{"hidden_size": 384, "vocab_size": 2048, "norm_eps": 1e-05, "bias": "none", "tie_word_embeddings": false, "init_std_down": 0.0, "lr_mult_up": 0.851, "beta2": 0.99, "schedule": "wsd", "final_lr_fraction": 0.0, "batch_tokens": [16384, 32768, 65536], "doc_mask": true, "dataset": "wikipedia_en"}
MLP neurons of a small language model. Each row is named by its layer, matrix (down: output weights) and neuron, and shows model dimensions 0-127. Each number is 128 + 24 x the weight over its row's rms, rounded and kept within 0 to 255. Numbers have three digits each.
After each neuron's rows, "fires before" lists the tokens most often just after its 100 highest values on Wikipedia text that the model never trained on.

L5.down822:117161059115156137110083151135125071131096137076122061109138128103165142147177141163130159122099169164116136124119161121137133107099139144127144131100130141131102096150084148138099177090147115138144129121094100151098101161132155134177167160111166145135133168076130138121161153159141191145147133132158161126187128129070108078137086088147138094143093119114125098124112150141118135113120
fires before: "se", "le", "ic", " De", "sa", " Se"

L5.down505:137120114173124112124108129123135141134148125138146137148165130138153148156161137165115129126180105138091115126151164119115142124163129150131099114122147118157079145138104100139143132120111140148127122100154132196151140129150120107139139120103151098157113175177125112112141131116148122142155143148111118099133109089139127163123136155166101094083145107107117093135083091107124127144141
fires before: " of", " for", ",", " in", ".", "'"

L5.down279:106124063123121108139138150095133189135145123161145104150141149146110125144115181136172123121091139169110139143085098112125144181114168133122127103148145119135128131128105150116158118174150139115139142150100143098146142147151147111088107107108119103104153145155122133134186156154127131115107151133099104151147133136133129091162111116119144089114102138135127116124132143133100118125154
fires before: "L", "x", "al", "ol", "om", "ach"

L5.down434:162151102147096105098145134151138136128159137129147125121137149153152133152136128154140133128124159129126180168094117101121134139103104151133113087129124112149122162096174170139167175156095174143150158127124134112138126127157129142153156091150088094120100136150105090139098143153152084100125117115141139111132101144129105170122117120132134097163142118152142091159145130132133144128124
fires before: " as", " that", " \"", "ri", " the"

L5.down1195:109122140146124162153115084090116108175104137137112127121135147129112071146129134124101114165140142150124097139150141144099147132160125121146156094139098109141100136142134107101105104144127121097149105104085081156094103107117125132133125138151137119127129135156121127138161119146185101113147082125133117136089125135065100124147160180085132130133113123110161113157110118115102114162139
fires before: "st", "mp", "ction", "ct", "ry", "les"

L5.down1443:130146129107141104109128096120119116124141165117111126113118159165151148161121157108116128150152163117103139117110130136102134098144122116126182141103119143122126132173156093130052181113121084126144170124086119125107138126186139143078110119095198126129132127137102103147139130183129143100137097098147154118144130125103103155173134137119124141161143133118159099131109158161134109109076
fires before: "\n", " |", " was", " is"

L5.down381:125142124122202160102108098127093159134123139103139117108162118117106081099129098155074146091163144105123146102131151080120106171060116132159081114155091128137105081134142140124148128130130131099152187135129225196097163083145144169105166140151164146131130117153093126133149124121162121139098112105104125130135181115118141055127173135165147160111114104101140135131110148145111145109173
fires before: "–0", "–1", "–2", ")"

L5.down400:122086141121160110118099154134137135142128162162142131175118162146118130102109142123149144149103117157145159111098117113145132127130107143110097132114175179146138132111132124154132145155095151159136150095143098140131156090097124158159160109129152100131095146168106118137098144094146148125134125191124145144136086175112127156139091125144122129126149133129118117164099161162138138179149
fires before: ":", " |", "s", " in", " with"

L5.down808:136127102142088100110176113128143137121140089092134127139138157097156114118120135145106129121127144133106131150146138108106151144108131150149086098102145126127095124112131136154123146098125140130125123115108105146143169125102102176110136138109083120126134131125129123120137126104106137129169155111103074124078124080153153125081147112106134133127133120128121132110221106099143118136159
fires before: "s", ",", ".", "ia", " in"

L5.down383:186142077152125145108085133115099153081127128112122101126158133096120088109169119107119101122104147139154159144107151162113155156115120127116123124127120110161082132111145088131099115130152145176143143163140120114112154126107129106103097087121129157068133113133119127147140145143164132158121163154162109144127152140134105139129134103125170166123126113145124132132108184161126157142115
fires before: "s", "son"

L5.down688:174136122124121151082135087162128127117138130161103120147149125103125119141123121091112110125125174142140126113138161115167071114176098104093130111135127126139125106140133157136159144155129087112094130130138147105105102105117164107141144161105117181148122147123154097141140128105169128051164129075129125079106085174111144160141111157123145091096137144153151186132094160120134131138152
fires before: "p", " V", "ug"

L5.down616:131103105129096133099178072073144128128099099163075126117089171179147094134097108152127146133110141068117140096109134114129118142118137157114098149111125136100120178126123145149143119112111143089125075101120146131090135147099148130125118133094159104142112137143120119075158160136124104109163142097125103194139125127136144149124131150163134085145146147089124165121146157103170092107130
fires before: "re", "ction", "el", "equ", "at"

L5.down1005:116168138108105101096136131136154112120136172091130128126142137160093110174126105133136115128154125172146120132100091124103106101115137111149154127132088107080139117129124105127144110135123129086094148123168201146135115180150107111120125155085158128138102124133143137138112148087077155189153113130134089114119106143135080139118095150151171114149130137112109157119157078129122120161078
fires before: "ing", "s"

L5.down859:163141121118109150135139160139129143124145141138072121139144124135104104151162129128133139114130094126087127167093140130107120157118139128096140143182130124171147171148112110111118170120137177119151158131187192117195151123140133098160124107055125096123145142123096144098149170113140112124113172109143103143134151142144112120178105147110120170131145100105133118147141140101136100138103
fires before: "s", "ph", "b", "st", "y", "ci"

L5.down1420:148126128117126103102105127137129180151084150116179150118100112093168163108144153123130138139144127115115155129137139113104177130149132161154137128102148105129140132163129121113121152127114121152104107137105105143141144129129122116095138128116118172152149150142144098202134095135098098099168142190177139097134143144109128142154130127145165134152090127144112132169188114138122120155158
fires before: " was", " is", "s", " ", "'"

L5.down1162:125090148123151083132103135127140141146098105110125092126144077128141142126153126182159183163129143144114101133133135150112097121192138135128116107179133132103166122152117119146121155116100116143137184116147112134182116114146164152133130129126173107140106170071072150139137156102136154139134129124146129142126122131179130086150089145136146112140134092150087157127121167093104137104156
fires before: "n", "t", "ine", "d"

L5.down20:134111117107136159118120162159144112098153117136146128110151093146085112176131117101121127145122137060159121067139124124144144117143150110123109121148158143136109151088066133103144109122122132162109122103117155129064153140125153108128132089157124132098131155128100135125108129161106140124098153153136082135183125114082123137114131140161121143136165125121123159068123183155148100131143
fires before: " in", " by", " to", " as", ",", " on"

L5.down1139:102139100100172112142138156125050121198125177162105096118129109141155172103099083143087090140143121118155132129143108115124102096110184171117131146129129105125120151122081102118117139142125127165139128153149158145095122114150133099150126155153148106161120128116121121170125122085145188119134171130124135134097149118152115120100154154166137165146121149172089143144131158110163109112160
fires before: " by", " in", " a"

L5.down1296:115105118113108126119101137099122146161116096081143142120123154122169140096104155157130106162136148177115122117117137146108148131143151150137114134132103123129151102166107092115103152111112156150129100118074089177149168119117130133147129150113132137140132122115114144201084062116127094130145130128145124120143139171080135143138126166113154148146152140135125101160181137087127092172129
fires before: " was", " is", " ", "al", "s", " has"

L5.down1343:132104167101138116150105174116153159124130133087142171166072132162121102163154090111149122070106129118154124132091178093119216147147154121083133161146114104154123142133142124145116138149157097130131126118148117118136138105150137121170130131129181127135148111139169141134156112182087130088132146145113096095115127089121130131099130099124129153115168141146178126130114138139136181141192
fires before: "-", "year", "4", "s", "3", "2"

L5.down1130:109080138128169148119082119141134166112121153138060125108143133119127132121146116143154130112126136159106155090152142127136133131089124154083106096135140103112138099110145123155140124141148143119117127127106092118131114121117130139152112106095138113139115132114138090119133109143117125118121131113121133091170137172107109172117133135117129107160120118123199114117091065111108111165173
fires before: " |"

L5.down926:124161073183159147123152143130166133115156158134117082092168127141146092131150117123161104123159103150099171153126124119129144106146118150125091128128123109098097134094093154145136132080071160104156122174153128138122115095105169179172157117084123093128097154131158120122117147142118100091094128168132109115135131147122155168130148120142108137107141150120106138112165113143161092104133
fires before: " to", " that", " for", "t"

L5.down133:135129122162131100102129115129129128154160140116152130139142104111166163141113180129098082130125088103164149122096182153147105159166153171138146098143111144151160112126123163121141138162111115130121095094100116140114098079149154092160148146089116176131113166090086116135108131092129116150119158151147128110127087152147163156163129112144126105097155178136101176141123163131130136136155
fires before: "s", "ical"

L5.down225:130109138086138109163132114134174147120097133155111133147144149098129134174119160148148131111096078100127146166080133154123110109108125115136117118132121183111173120156129152106161162099074162105101114131116116104136153128107097152159169174126183146082146160122115153147126141095131086183084136104132124138112141172132084112169141151108121127135091115151104128158094129143115113114110
fires before: "==", "\n", " ==", " career", " and", "s"

L5.down873:125137110112139133110052130083153142135152115119161151134090116108146096128140138135101142165139116146118148189140119082125113157127150127150132120104102118177116089147099168093147164136123123149156094095122102103108134055139119112092143156135137144091100128116188098168076123087116129143110132140202137110098130137131134125174126172125150111139153124145107094093106155112150128084141
fires before: "al", "5", "0", "ated", "3"

L5.down512:111145120119147150100100116114137176142137155131188082128153084106118080118127087138159135148156117121125160109126126111106084131164142116125091127122103143105148175105098096111164130140142163113100102111161156136093131067127139135132127091112157103132137151149134067099135120139106141122082136141132122117137108127105179163129165137151124152106120111130137152127096135122138117131147
fires before: "er", " of", ")", " (", ".", " to"

L5.down1336:149124121112118156151134149112131106096116131136125117125095094111125155120098077150110102120134126125140183117118162090109128124155134139103099142174116180111122155141121106087083131152123123109102117136140154154125113095104153161083122117099078150144137189112112170087163113119128163129123182168097094094117136120123123144164115104102109095119121123126149126155112101134173144120116
fires before: "ical", "ic", "==", "ology", "am", "is"

L5.down788:134117134132149174127162140148143129149145113140136146158091143124125112156120129129153121122108113138117142128149118164157138139113064139156128124127161146127169117149087149101125112137127118138162102125135112162094115109152077168074145120107090136120123120159137095118157160136120105131136154125123117127165127135111126171132152137131143094130175151155107092087137149114135115110079
fires before: "al", " Val"

L5.down1301:103129124157113099116151139137153105092144173117121130165100068129104136082161137133141112113110123150107120110134133068137090131124129125172131126154091130120137164118140139083137134140123129134147076109139136179140131156138108134090128156088174129154102069122064085082157125118120153094133145143162130116156100123118138149107108175158121147081135122144154115133110162147117088136122
fires before: "–0", " |", " /", "–1", ")"

L5.down1187:102156162137161144102124155114131117161103137118130096130163136136145133154100129153104129118140102135128102123120165145079113111093125153127127121141089141197095127139150117156148151144080118124138150095123104082136126144105132152136141085133143100134135135152170120113155132192116138100146110120079143117115154141105111161155130116102138090146136093152152058133126067156168128075155
fires before: "as", "mp", "t", "ment", "ct", "ign"

L5.down223:110114136152118128133097113145168128102134101097139112122143125105103103104172147129090137173161130130114159169149125131142135102144078138100144122113115133153111108125110133162127101111124159183109108116112111090137094124158133161119133088124118102115101128127100106161104142096082100123153107117180147128122119130099137136146120095116114143167078129111106132153106155138142118145120
fires before: "ia", "ic", "al", "no", "ish", "io"

L5.down1216:156111113116145147130139153101144128152125146136111123161117140125131102124145174127119143116206149140122132136130141133131142113161180130115101175103134126154057088192125135123114150158112080087113138119124100160129116089127123129186140139106138121146102120082145106096127151114062111153123107138129124139099096096099140104090114128165159130091107145116118128124131126127165146129115
fires before: " of", "s", ".", ","

L5.down370:142109130146120115114163155136118157094156159119100143147112109106073085117118110128155141127103148119157140129145123109138133153088106120116129115108083141131124130102148128140102103100101110103152114168133129157125119165133116130127151135128133166101086110109151115143156146150120097108147132131148146147178128117145130126133143125139093147107113132099127144090147105169132111080159
fires before: " |", ".", "%", " ", "–"

L5.down1454:109142113158148145080114080126118133118098141123097088142130093058091093100178168101127112123141134113121117097122157060110108129146101114151120129109111179129138153088117153109143107127105117137098124103148175176143128091118168130151137109127161129137085081109142125143118126148131145116154129145159134118169131132117153132094121147143084127136106119129145132116115129092113129100140
fires before: " |", ",", ":", "–", " March", "."

L5.down1128:110099145137083108139153159126144134109129138122134128103106127151151085135170078145115100102130125094129154123130112166117147129126091140114130147133102096117133124115105125136092154111129153129136125137133170084136131091137156080095137149162099153097117097156117145133137108115149147116121122125161122122134117110133105144141110092113122148132142101177180113171086105163112096126137
fires before: "s", "tic", "is"

L5.down487:118091125078108136145129133144113121112113122157133141101178095123101113108143120080132127109095159132159160126132137130091119132088104128122162099145125132136095144131125134129098131148181168083124143138100148085091117101144142121058131162126151154162164143120151126127137139137115087128082137145141158118095109141132144185150145157123144132088164145121151141125111127129135110106123
fires before: "s", "re", "y", "ft", "ne", "pe"

L5.down785:117129095076134137145142125141193146127156173169174125086107146129138157150122126149090125117095118151144142113111151104086097160158147119124098078123115162089101112103139107117135127118087140161161128129149168149115109155149120124112122157124110110153154151102160167154103160132128142134108143143108124102126126138096138143101134142093135123119129139129096158123099125131119099120156
fires before: "y", "or", "ri", "by", "ing", "op"

L5.down62:123150124152118162112084136166099115122091086121133092152127118175134148118101145128113172135159133159135131167090149085167132111112133163134141133145161173119128134127093153133154123178093123091111143118139130114118125127107126153089120124133137144128104142144104147117163136117163143109134088134132090114178142124135152133140116111141130110148106169157156177112104117109098151148171
fires before: "s", "p", "es", "us"

L5.down993:139193137147147135108130115128115148149093070179120137130091143132191114125089188149090092098140119114137131146139125145133142131136159119134113146095134097142126141128090122121108101130110130158166147099138069148146117114131107156124135147125102115153156106097112136145147136096134178122141165122157140197129114122107082150080110113099153110137139115141158140138107125130111103104116
fires before: "n", "son", "by", "ri", "min", "e"

L5.down890:113128107123120124177096141156135126114106140109133144154158119105141165077122108109131080159128080096151114133153123134151158145137115155134110123130096142151106149147130146126113142118168141112118146114151161112150133118171095134100127100058137108115135148110089104155115124164110151086099137101092087168141127138131135130129129152116117125139103099099158156161126152165095128161132
fires before: "ro", "ia", "ne", "no", "de"